MLP neurons of a small language model. Each row is named by its layer, matrix (up: input weights) and neuron, and shows model dimensions 0-127. Each number is 128 + 24 x the weight over its row's rms, rounded and kept within 0 to 255. Numbers have three digits each.
After each neuron's rows, "fires on" lists the tokens most often at its 100 highest values on Wikipedia text that the model never trained on.

L17.up837:105123134136122104141133146151119141135130049116149105101119126139158147152143158095130126205166127141139114099164097155103155131152159099150141104132113170140117150095109150154084126129128120089088133152110147151124116134112093121156120148129122156180164140135155129118104108097132088116151113136141078102112171144150133116149156101111166130092134102179164130132121138133152131112124
fires on: " m", "\n", " | S", " |", "|---|---|---|---", " | L"

L16.up292:175137122097115133133134122121119155115147139128146112117114130100114132106129160167155133143118142121145100119111114114122178099080131050182114127154111130136109152111124141134158124109096184152149105135093107147144108091109141137150116129176152152122112115119103111116164078114126154128116120144131123110117106153129169127161086174103104130104137128090146079126150185147109138105130
fires on: " P", " C", " c", " G", " p"

L5.up771:125161145151110120111149049120126078080141138132144144132088145135129120097127125106134143135129105142127163117124155093116153129113123140137119091113130126128107153132146140144108164181145146102174106162125137183134180138139128144115086122160138127147115119120124140095140124144123155129128162096149110087173092145126124117112138116149135120156118152124099084131099140100112141123156
fires on: " U", "m", "r", "am", "ig"

L17.up493:118122124118157148129140117111149103129119121122168124132121110128117117145159141063152164121121054139173112138171094113126129104100147117121105110114134075142133129152088125127167122114118147171116110089142101155161066131119153142109094170119172138114124070140171151123126085118150149140137120106150146163099160118139157155148115092111129163145149119145093131132171123104102154115115
fires on: " | ", " d"

L8.up636:110105091120150122126162123193136133112147135151111176203131120123114098146109130125070151101118137135122099123116125111165154148174138131138117105137092118154142111110174149119117073109104141117145148082149127111117106114118168196102114108123130111114135120096132169139096112159138120150157130121127140081141073091155109120145152133130102160099101136130116128120103077147150105158152
fires on: " will", " as", " may", " |", " could"

L12.up190:155148129116094093155169147121159130135120118165100128148122126114112077122132139149106109157131089131118132154128124169185166080092115158155155112143140160132121165189093150171150168095131120122122131107157115146070137114139121135124107164142134165089132160116186134078132124187116119100152116106125110129099138119172110118129141125122140148156126111157106127106137150135125132156116
fires on: ") | ", " | ", " reg", " −", "–", ") |"

L4.up942:115166102193112144104138132146109160157157149162128119116103131125093085149168161134116151167140155115092106131154124102137122103188109127115146128121130100129124120126114102104109108167145133123152130145097142109116148171095139156115124119128169118109142166172134163127106189128099148135155118070127095094110164142117172155102090122137101141114127134128088168106128117126145114140133
fires on: "al", "ch", "ed", "ount", "ly", "el"

L8.up954:079150099131113137119167126174137140153143171129163115134156115119137123114155143120083134145163121149183109113130128118102163106124097088142121165140125107126154119117108157120130099153102127141192111164113069141098121132138131134110131112185180122143140165100133117125133095083133091102147154117109160135120138074117136103110121145156147157122135142116161111163092135112152089160168
fires on: "oc", "x", "ed", "v", "ew", " US"

L8.up695:103152163128122160154122122142144121160097112123103142128159155128130087155145118098144150141159127145130162106084094086104132136147123116179157148121094087100127126197138140154132189072144164110118135130142138105146132100118112105131112143128132144118121123122101186094185139146114169128083104112191171128156109116119140122144091122103116116157139129109089106097158127120131117139142
fires on: " on", " to", " On", " two", " between", " of"

L4.up917:130104095122077181142129149146081157118123135140148133105141147113127143116141134092144121131107156133096164122096106109091164142107155119111135141137142101128125145147132179147104132110133157078165132115136125179114075098148139123135145108106146136118148136112138121103124148090091154145112113119106149160122141130149175152166155139134098124127128130156134126120112139157136147095138
fires on: "ab", "ob", " if", "b", "ks", "ver"

L5.up24:086109098133118138101143132157146145150141117112159109153123169107146123156120147159154097138147089132136147129172140137170135098158110083119150110123147134143092142142119150098124156156138115115085131160138123148143118156153120154128105150133133137124126140139116133129137119107139101154159106125116157130115143155125148127139177194101134121166082074149148187088121125125144119102119
fires on: "\n", "ually"

L17.up685:095122124119145133089136149127172148116092127127119150074125127185125108120155132134107103146096117144148103102131143092156174087131129142141150131108138138114129134127171121125166143115138156131137118057112087180137128149191140079133138138152082153082091166105151140133104128115105078168123114100129132148105140096141196112107080131106127168149141146103153115129109146174157133145100
fires on: " (", " an", " for", " requ", " al", " For"

L6.up887:093165085138104078150145088135149130158113127135094124121124140144099163118064153137138123116124098096141109129160140157078110098115104140106133135111116105165112137078123156117143175133132145153156154134135142141103109140124154122124118104134124127115122146130137190136143153116122097144126145121128103135159137113143143110118075165130138128109113118130113159136151131138201146147100
fires on: "ish", "ian", "i", "an", "ino"

L12.up701:155142109144114102132129112134134146122128093128083184165127087120078096111147164095141146122108144119129118143098101135159159127140125126195083140156117095156131145128084102136136125116137103142108098162119135111118127127151147133140109142131154142137122109086099155151096111156132147117134104126129132139063120113143112138179148102082091097146115080129084101112167139122060137104108
fires on: " l", " | ", " "

L5.up66:095121090137139074162144168135136165136156093119145134086161087103125137106159114086108116135117167142147126144109143108089133118121168116144149147122109127138132150122142147096134149134127092180161114131150160113126091125093180103120124102177160099144118151170104148119147128097144117156131103120188113130175141087121099101144118112158125097146137152130149114112141116142156139104140
fires on: "ol", "m", "i", "r", "mit", "it"

L16.up537:093142148129113133143145109105119173146163122104166098088120140163115100102125123127139133095066125125129142128158123132108118122125118146170117137155158143135118138143111169123130138114104110158133090114120098140135156095144136170153106117156124119146097143159180106093164131103086130105187113101132114116076125146125169149117118107097131124100116133143120108148114123180124139123178
fires on: ".", " | ", ":", "°", " | W ", " common"

L14.up568:099047169057145144114134188170131130137118075133085114137128139125125112115105123129126135155125124135137133129161117129109101161165137143124127113141157105078112122155112103149132138142114146119163157140120125112181117140156121156130112141113088136143145125107107123137131108073185154130093118123165127097100102127126105136122139108117122172113114104152121133149107062136144122163073
fires on: " D", " S", " | S", " s", " Sch", " d"

L8.up42:088145096104120162157115135165145135123119159148105140129139120133136137148118107183101149082117087114130150137101144066121124168139152105086133090143146092172130152156104156126135110156113109123169147109149137123131130119123112126144133142134157157128153108122099154184084165144135136128132072165100140117134134106139112090186125127145126090090126199141162141132116107137118157137083
fires on: ":", " as", " |", "-", "ith"

L14.up777:158112140113145097095138179141121078150126134112146169093141082130146161095151144152134158141110086109117135086105141126115161113141112134113111161136143145156160100104098124104131157130158138109113136132107099123080129122137086130124139124136105090136130109120150133111141091126124164136104116144107080090123138147113134119111103110166154112120135148084130148152130114136116120113113
fires on: " D", " | D", " und", "om"

L6.up535:130127126104125115102100104155141171152123140133114118152103115169140098134139117136095167138098089096120118091139098118166137147137105145091133139116140159151170117113110120100153154111118133124127153185102112151130173155103140107156171138118101120126127122155153136088152081122113122139132108111167150101134143143125161161090126102133128079102116109159123118133155112093139220165147
fires on: " \"", " \"The", " \"B", "is", " his", " His"

L16.up243:139126122153119074101113134138125111158149156112144134128169116108152163146141131186168126134090145131145112117101167086124106146140124163142138150141138066125187131098120102120137165114112137130147091136126098125142110114134151121127157119095124166117099120102146071122154106107123133149119117126102160087116153141176112142108149094173118135118130129098143123160128128121133132140129
fires on: " D", " | D", "D", " ch", "| D"

L4.up826:127143143104110143140111082092104124112111131160139080120118149155115130138163141083172076156108074115117124140126073116115141106130171132123103110101143091126148098126164138106145167129102119121147128093124128137154138111134123127112095151115073118146112105142133113153145123130127163117113153095127111134155113146121149161106130137090108128147129145125093119127121108102105159135130
fires on: "r", "am", "f", "on", "m"

L5.up308:136141150134126113110140141153105145083172131103064123107098082139166147135153131118103141118142121119156121114133095123138128137118119125120127105172090110124114131131152102096186152120144122089144149141121131149132128154131113174109131123090137124181122101132100134140162149122111064126133124129169138111117166108141137143155113178106090108091113179172151163105152156138119153141160
fires on: " its", " her", "'s", " their", "ts"

L16.up345:147075132164097083131121167167116148120087131133083089113122130168149118133156106110118124114129120084149126125133127121153117156159138156145140147141160132108102080146083111148127107158157137108153098141169161139117143122107118160099127144149125126147092125108122149153138125111134130136130110124136129087104144105081097143082103118126122138154111124136118081182171109126125115140195
fires on: " d", " D", " | D", "D", " held", " Sub"

L5.up683:132143129130163103163092143157136102064131145104134118048142137155117141143086098113126132145063106129124195122105145110145117120135121126126158105120111146112110092116096129152171110124154096092165171119076114148083127132128135130160124178071127140099126127119117174124108097141122138147144110159137157117117130153170132137185150101150173099091112134126151102148138167132128099140116
fires on: "or", "er", "ian", "ist", " member", "ust"

L8.up924:148129135211095088114146116113126133176086138119123101093114131112134097102078139131136164123186122096125121201141131116147163155080093158106126142097113143124134165142144158105137127163134163094134115114120076123133127099120105155120152106125144126136143156133148116100086116133142099142125168171166100106114176105182133150146108144074135087110121148139079164119186155145133128167095
fires on: "st", "th", "h", "ri", "rd", "nd"

L12.up836:130146154121144117116176099147141155146132099150144107133119113099144105147168164100148166134105137134135122158138100154161134107104110151149116152136131083127165123072156171130141143136134127137098080121146113134150139098173109105131149127147117099171127129090141109152105136107146123130128104115157100163117158114118154180154097108098137120121095146078130136140107130124132118144135
fires on: ", ", ".", "ay", " and ", "y"

L17.up227:142110128156122136100170091132135149106137107139105105145107137150083150077122128123120118131160122116118097159165141167142160146128161140113142138103085159114148142117107151135096143118105136135189139101130117145099130136132098153120111117167138147118089115139158138190149148128138127145156152158170130132094131069138100122123133165118143107153107120134162085158138137104152145143166
fires on: "; ", " | ", " ", "–"

L4.up371:195141139138099117121135121099131167138156111104090070141073093160151116107190144080128100109141118104171144131110178150151170116144136153115114142159113149167166121122130123129163130081132107126135185156091143160145125161142110112096143088128108134143175088154099162099132103137121113121130134138155122115137110107129140116103135130105127120139164121180103141127155141137123136155176
fires on: " his", "at", " her"

L17.up882:138150135142169155100144124134106145151119138097128129147089134093089108127165142117121121141121087116119091142119135154127164144126103195123118101109147156178141167123131118116101076175169165141128165143083152078110132107113097125105146155121134107135138136130137146106131095157156092116127121087149085147146095151141108121140149141141180099120132150096179109112138125129147141124149
fires on: " G", " | G", " E", ", G", ": G"

L5.up956:139086126107105136072135110131105133128122120140110128144141114098122168127145129115144158151131121126134148084135156175142128107079132137119163098136144110113160091166117121097185159120068137142131176141113127148160155127119164109134128118094132150117120149104142146133176112119153127138129140142129153152138160095144108129150143087132110176082139112121125154119122192126117116122161
fires on: "ing", "ating", " being", "ishing", "unning"

L8.up245:150137112106143143145132142122127154121106118167149119086117113140173137116118124145109133162176091114154123148088148144068154161131111158154128129115113104130145148128144146152121136119091123115135109135126164129119134131143164138089139133099106152165141171141142137117141097128179102136122117094180116167152118195124128167177098118147161141149101114076089094132165146132130103131099
fires on: " from", " at", ",", ") | ", "s,"

L6.up919:137148106111127162059123153114127162113129138142121147141167117130087142150127189119118132147140070108175139131113073161129147129149132084104093119103103120104134122113133145138159142139159107114142134118138111082118150140111176118131141099154121152156104144110105164121127098136139150108110112113115156143106107166136113130100133115147139145147144134082130117142133126133074136132134
fires on: "l", " Atl", "st", "hen", "n", "r"

L8.up999:142094173108091155123123133115087130168125092144089113187166100160111124150141120159117124135127135115149111118125118125085141137073176121136107085152099105126156184153091106125127123100148156156146105127090154151111116127138156065151129142130103134136078149116144117123107109172142153153145123149142153118174128112117129155150097161153141153114145141115146106141146153128117102129149
fires on: " b", " reb", "b", " Bro", "t", "ion"

L6.up54:190136154148094086109150122142123165154115151129119147098097124107127095114152134129122137100117121062085113120128186137124149082117143115094143119141122097081161100199132129117115121111115134096163147151134149138123160127123122144107078156113142108160111136106151138169096120130127148124144137101116115116105090133120145137122116161133114137075091118091123141113160106132109102121118
fires on: "°", "-", ",", "on", ":"

L8.up677:144125131126104130129054115134160166127111106130183109104102111118147119125116114127120160130133080096102121130142135109093105134160090145099143123155104117166128163178126143142113115139137102138128139138127135122097138118132119118108100110104104123091089166073165117130149084157115082085104125096099143158102165160122094119107093129100194134136096126108115113150148144142109169149152
fires on: ",", ", the", " the", "s,"

L8.up212:178120140146120157137151121135130206135169075141107104159163191123168126116117124129119153121122130145162134111108128125159105164121109127166134125136124127127156123121140114122131108146139109147139133122078120130123137162130105136115136114147132163147126124108100112125132136115143172133133132128104106107102121143093174124118151069154102141132094153123111164127183157099135090081149
fires on: "ing", "ia", " of", " of the", "or"

L4.up569:118125110138178176112140106120129096107111152119138119147112151099127181089103135110117109127148129116123064168109133125139129147131155091127145158138097123122146150164134141109126089108130165089097109149073118128119138120117126147130135147140127143112133105062148146140124150101178135107179088139174103113115143130118149160130117150101164118108137158150089132127159147165082148131084
fires on: "th", "i", "rd", "ve", "nd"

L8.up843:087151078095114117166104103129157168177097193116131116119153129155165179117134159156118122115099107142177126170146150099119117096189138121137120100111133108118129110144130119148131143132130138140081142112164125127111129120112135114118108129140133149094127125130142148112138093135150103110115135146124138137100161121119143130104089147071118137114145133116139140139140113139138105117146
fires on: "i", " to", "u", "ak", "ino"

L5.up875:134138093098159071067128128128128133148109166138123133132151168153125111112162126098123146091101177104137111129113107124166166123161113106108146134124120157101127086147131118127105105129154127125122131156136156159112132117107120153142113145100083122127134071098147159145115148181078141131121072095105121138104090147120128156119095101135088134133110120131117103140116142126102163159088
fires on: "-", "q", "- Country:"

L6.up273:095102129111111121124121175151151144116143110110137098108122180077090124123163112137083161125156115116120159116145132100108157091140199123085097130117147120124103163149106157145105106138137107164136133091119108167100102107157126111141125097088128149075073119148099166069106103141162172113126128150089134095141124124133140134137117119144116142128151102110151107153145140116151147134124
fires on: "g", "us", " long", "b", "an", "um"

L8.up765:143133105146146116118115134108134114144127137179106110141114128119109146083127104161156154141151141132055152103105154141105123132138109162137118063124144111162126145143141147116125143098104123157151140178136109126107114108139105087082076133137164127135118161107091147099131113153091104107123138130126162078170107151129124163138126109144103134156154122115169104134125101117082131141141
fires on: " of", ",", " and", "or of", "s,"

L14.up872:107155128143119115105109050152121111107109109101100121157130124168103139090164124113110115116128107145129151099104137133139170137119078155154162121095139120127156119112115159130082145122094151134113110133156144131132095090098140155102112156125118106158108075130113137143143159130181136100100104119119088117119150112123120098155113136115089117119116127082156108104142140123134143105165
fires on: " N", " n", "r", " | N", " oper"

L5.up187:088157113108129103109135107151133085120101158117099130094123104130123121097068148135122132091104095137114131096105135143148131133148112139106138156129108135119116122149090128101125153155131144103151133138110166116099131117124124097148138113116126130101143190077099132161115117150112094129139143167149123133114132087133161141139136101154165133101118179152118154080140166159146104130153
fires on: "ist", "ister", "or", "man", "ner", "ors"

L8.up141:139133150160139118111117111144127126133167098151150139110126089085099109191127126120117102157133110125145090105124178137098131118145138129110086128129147135140124103141105155178090169120117120113135145127117130143092114153140135104112100111162126132111122155125134150152145088106144094141151094078143148115125117179127185136126094072128139135123115106131149144159139112118111110162141
fires on: ",", " % |", "us", "/", "od", "ll"

L12.up789:118113098123162090123114112108154140144124118100125148136146163091131099117122170076122101148125094135125151132108165104128110148147100132147151150151141102145188135151141166131152124135125170100133154138155108144104113175125128130185062131120137125099127122111156164166118092116111096165126120103160146130142090114119109130150061133096109102141130133139097120162137133133148129161140
fires on: " on", "On", " On", " via"

L8.up573:103152146150079158149130080149106152120102132133150082118121148147136118095150082113127137083090156171115144110125126151142121111112125081090121155077137135097119105129137209113139141100125134130102111142137133137111131126164139146146116127160122138122105096057122081126141079100170099148124094147156121157080143164106158144116119141134141121157105142118136151157119121142179111141144
fires on: ".", " dis", " under the"

L12.up708:139149113131130126143106159155125132093134188107079122120116102149129131145100127123110140097137134111155162155107125169090135147165135068137128109183140108150113161096112089124132156119127128143149125117076125111129144143149143122130105135132148161133105122101115108146143146149133095107137143128159135129097106153087158149083068136133092125146132146160153121128160097139103113130106
fires on: ".", "1", "| ", "les", " The"

L5.up5:108059159110134110086153141147139100195127128099109116106136143145122138111143150082142140158115118125122061104106138165087150119125149142133153188125143117097116105124133147133157124138115083136186125160100179127156142112154070138125121097131129101139138134135090120136145121143133116120112128150138120096111111081129151135106153118148127141078107168157135119084116064099110086154147
fires on: "s", "ss", "ers", "iss", "air"

L4.up467:097107126112138097071182119145143138088160130118131112096185119145116113105128127128119130116153129140155120127169200167143141125117111132122109100139137133132139109139132125154107131150107163129121142148113096112087126111142156115169121102126100132119117105141156121131117116111087166119166125128116154147117170137121135153137139133133145105143105163148115148127071101127120136097153
fires on: " New", "ood", "ull", " Pre"

L4.up158:152146130140137097084104141151119114104111147117139103115161165158150103154186096127100136109081106143135172139113149123164160115148146153112152111085094138128109101160138174133152133074125137138131123187141130112097130133090116103111121142132137143133112134130142133134099143142101117119107186130165094113121133109143146169117132116107092161112139099129166133136098148153077154169138
fires on: "-"

L12.up216:079124100192125113093129113160141122123215155168117126104142151142111144092132106120108132172102121172137144137156136136120106165139116145111107133120110124076136069145105119075130145152138115115113128122101124120103109092100133101061148131128140134176096107136096150126135132146115131116158175134104156149115120084130142102118125183138141111114121128123124118112153134152098122153132
fires on: " (", "\n", "ron", "ol", "out"

L4.up330:124094140085117126111127105179105135138123098100127113115104150142092166162173140154133120077090129156136149086145111141112100128098110114136118109106115133175175135128073157111154089085146149120129143152131147164126069131118099119116111140112140103116138138121146146142126146112129126091122111139102146094098135133121142169118129119087123097157115107120120120102154108178181155090125
fires on: " in", "en", "n", "in", "\n", "-in"

L12.up248:105119135145096104130149143121148163121163125110130166118118145090085103112120108152123117134185096089138147121149097167116130149145116142154185090147118125113112128089149156152116139082136085122118165112142120139134135131101103134137138166109127127148181127133142109138121161105125081178146079107129149112100109158158134112146149074179114119146132092163132163104150156106167092093160
fires on: " |", "1", "\n", "ro", " | M", " | "

L4.up67:142139115188140149100105136138144154105142128168130136151114129169115118121148128141112115090129109100129124118105094113136143159138111095167115097159096135134101109135156140128140142152135129064107098080101144160125150149104139145090168086131091162138142178087051166154104111128150118147150115082134158145096146161128107156122155083140149145097100177128095113082089122104181164137102
fires on: "n", "r", "ust", "urr", " due", " due to"

L4.up504:178131126107158096109147131133107111092103133157081124138153154126133160132158101089110126123128148136101162135093129157106090102144120121159081103140116122140166122134104079103109155154133153164153157122137130138152132120147127103132135148130135116100150140129161146126132185114111100171074108130122102166100143124126166163111142110160140133106110140099112114111096129153122167131144
fires on: "it", "op", "h", "ar", "ong", "ide"

L16.up13:102124153127181176135113110151134151157116125138119105130120134136105112101184153127147129110160146119088113143147129139114101156118099160128136158150162114150159123181133121123109121124114115141121139132109122140119152173134136118119097134141143142115164130145151143126139109130183106141138158154103081145127122141109124134090128120094132157101140109114146075104114118157155139130156
fires on: " G", " | G", " north", " to the", " ren"

L5.up369:160136152129140074146112141124126166134104137107088162097130136152110107126147103103117108136129135117162121097104144130155174137169112128159090119136143130159117132158101120167108095101087128125141146161129106163141142116127113098125099101129106164139127140100117177129133094117155112151111133143123156152096090104126128125105133169143127150112130133099139111143152137113124136107154
fires on: "ri", "in", "et", "at", "p"

L12.up755:130139138132135098125106099192108161087129117113110115147140121143127158133119140112138120098127096147123113122143119123129129153156086137117137126093147142148139115132096157150060084122128178166085111124118099126125091092084138158133149132107104146146110131173129152144091099142139133091127083116140109131099127124129133146153087109095146155126122083123165142168132096180098119161138
fires on: " N", "–", "\n\n", " | N", ", N"

L6.up2:156146173137137193086165144158112146109167136132119146121155098144089103138158122106162145151088136124112124112121174084104140156115127118151127124099076062132139103140156125124132117123170161125131105133100208145128157114133136130142119139141117108076146148171159148126119129129117139097159116093100091100146106190092113106116132116136112149138156124103104114141120155162100115112105
fires on: "al", "e", "el", "ese", "le", ";"

L8.up32:150126095114106195137128108184127130122160139130144135149136123133164140088139167145145120133157075132135094107139133171127165125134121123138152149133085096157107148123127144124120139145145158096145158114124168091187113100131170115113150077153147138107112125126100182116141084153138147092168104144128117122115080140183083131096131136141120137092091161144067101166139097121169150164152
fires on: "r", "n", "th", "ar", "ast", " "

L12.up46:161106162090107093157139132109115108158163108093120131135149139117141125089126104147122164125142141128107093108126105188157103131102164123143117116134133100134152110122090151103149105126109134150146128133158127137117148165106130119152117158127151144147148138130127162102151136124126098163143114161181167107078099104132150129125126160133134130145121135091149121145118141170117143143114
fires on: ".", " | ", ":", "0", "7", "-"

L8.up191:106137136139115170136146165136143114151122151161136057145102088114141131121109148133146132132119092114114122118109122162109130155142134094137095142189122112121105094163152112142120121180146166095096144119140097144133103135120118104140110073137109145137117089143122123088133126125138091089110119122106176088136142062125153093114134167123114092154177150104117122148091100098113123098139
fires on: "st", "est", "2", "1", " st"

L14.up651:099142093096127156088154163146159127120138094167090101108108147118109120112155121178106135173152164099107103129146110131106140125094150155137152130130111153139135149151134126131106130139113112124113104166143100137168104120105096133162113136153087144122093119161102136128104155131165110155166083126149125096093141111172143133157114149111116140144129078159134101127108086093110188150086
fires on: " S", " s", " B", " b", ", S", " | S"

L6.up927:141148136154097128126103193124133151109104143134151103111130130118117128115113127116144097102146126111134139140145143130115104095157092098087122164161119116075132096145125159127133174146126147094097121161076123047117151131116168114137105126152136106119126122125160111118105137148131098146109104110144097129103121199073130131101156118111147101179131072141138087110083104142135128125120
fires on: ".", "es", "or", "s", "k", "r"

L4.up880:171144114141177160105118166121131125117112169126153089102101087088120103123103102125129158144135129134118141139121141121116142142170168112169101166155143109165146143139114128136148079165137122107127132156125101119081163121113139134174108123106134140115126083133108121117105118150090161133099140123098153123125129106104159118119136099133112116076157142113100111117100158119119164106145
fires on: "st", "und", " j", "j", "est"

L5.up969:135102128136109139119117146104095159106144118131178115126099134101147123127108128113089159135148113128133113122121116145155114148113192126136142174154113139117099108093134172135132116129112147141118150147143094111074124123126169116130124114167145129126185130160176151111160149127118144113123084157140129093093123123142129161154154155137069129119144149163121103145101105130082141075111
fires on: "ud", "ur", "ob", "b", "ade"

L16.up161:157142138081118155096115136123111154130156118141161131130088086144079115118125147082094141123106045089111119146115118116114161143094153078134140126117098116165147134144132094112129154128159136154131114132144106138130120149122135106119080154153144122158102152113108179101109073139130158102138097139136120133125148129148138128100128078114109123170132173156115163105151118083117138109142
fires on: " | ", "; ", " on ", " November "

L17.up724:160159124148130136130176119099134121114154115117101099121159126118130133127158153102125123118141121147120114148141127179110168158133128128128100117134157117138144135149131141117106183127132126158155147135183156101141132181099116130145131121110142097153148129127151125128167137168146160160136119122203127140113129079157154130178161146096134131130145125160152072113151142128109133135156
fires on: " | ", " ", " | +", " −", " | W ", "."

L4.up215:135141138144135103125150115136131116106133112108103106124130102091120133088122117095123143166101143147118176162140148096108120154160093090133133099104095146192170104138110102125086127130108118177102154173142110166077108125138129150125119145146142094132167141107089104132126149113178110125129097166128141163081150107137153174135088146126162131096077138135158142145120178149091109171157
fires on: "a", "u", "ol", "i", "ine", "and"

L5.up796:104125159150111143125119091139148194106117119125150130140150106113134134106091116166151134151110150143183130167159118071136144118108123090110142129167130106126111094144113136105077201118089131102157111144127120103164126176092177118137144123135169139165136163130083178122143150108112148168090114134162125145151138116144130123100119171151162150103130145128131148154116120141169142124123
fires on: "r", "í", "it", "rat", "ol", "ian"

L6.up371:169140092147131102093129107105102174103109161118165130130158068096119170080099136099123132150132132139115124147127214132116155124164118120168157112120100109112137117150114084181118129130129123150109150154110109104155105086159116132110121100121133127143133121166091073128101118134147152153129094148121109139155131113106094131168115116101089108136096105091170104138140146146157135158111
fires on: "a", "i", "s", "–", "in", ","

L4.up642:099131085080135141138096106130127132146087130092156124142162101152105136200154144137074152129082110179089075139123123138117110166128099119123113130111106126169113145124108143150161132106127108075103132154142136173106110122135090094112128127135143148137132139106150153121130079143109123105086081125163123111123139125138155128134129099136147133168149132166123078165130151128115170168136
fires on: "en", " aff", "n", "hip", "ers"

L5.up1017:125126113115158137118111131146110076190096118118142122121132082127156158134078113122093145120091141159106122124115143072121139122115158137149107131136119118141114107141082140117139115151141098091108143129112136168113143130114131074157120142120179100091125115117165120138160133135106127131137091104131121132163157134157124113147140111153135154139142091126108083182105135105102146125184
fires on: "ro", "rop", "op", "un", "ab"

L16.up585:126114111153132157121119169128086159141105194126177144101125140110110130104145141158130143123147118128176151112142121124115125103107130118122110094115121078115164113125121138123133137123152136135154117096088118119102090130152185108145104111118149107118088114132092112174179072145123101144142175131131156125141143155135125154181133110140102157149144154135152121103139166146157129108143
fires on: " C", " c", " | C", " Car"

L8.up252:144135155140094129179128080127128156104144111108083055153099148125120118136154132101117117126187126116122100133109109136154105129113136122104122126143115130131122118127072117125129141127173109143159117128134100131083113110112131119084149126139142103111101105130101148087138138126150164191117150149139110141099126150132167130159139096109098143110167124133096106102146184134132116147116
fires on: " of", " both", " one of the", " of the", "'s", " sm"

L4.up65:099115094111093164140134127167093143142160159136106150135119142127162139138095118135180110134126145120111125135102169125150134082067148143156115148114144085100130139123139134141129158142215131112166121143110136149143102110100109104149131153141151138111097089168138113149075121121094146111171046134102093085123131112173128110142107100140134130089107148182120078195106143118110135103131
fires on: "op", "ron", "un", "ang", " ", "yp"

L5.up893:138087133130054139103157157137136186111135113076135177150149125111120140115119134135141154159134097113159147108167158123129173114135153121118129131115139143150130082101097082122124145152109142131163115133076084108113118132125173092113123140104144122104165133124103125133109117154103122135094118144189079107082094122144103124125081113106088157170111114128126115119154153128120137100105
fires on: "it", "s", "ate", "a", " | ", "ud"

L8.up567:134168099119118131094092120110161172143115124124170124093114086107150099125127089139179146157142122107115098095142124141055130159165097104105137088119138112174106149132110164149119150110131096158124098126106095141071107099123159119076085110165116109119099125125130157120151062092146125119097113115117136143151113130139134132153108160129154098171134130118117121129162166090132149148093
fires on: ",", ", the", "s,", ", it", ", S"

L17.up29:113123165102167124171145119163123139078149125155134097130125110103116115117139082167125138131149107113181127133125096172141107179125132129140120134080140125137161130096123116143159144156118099147148143121175165165088102161093116135187104137138143116076114124132197129105115133104159133159125132127197127117113141121109174144131134102179116148144115183121145125145113166140107154135157
fires on: " | ", ".", " sub", " ", "N "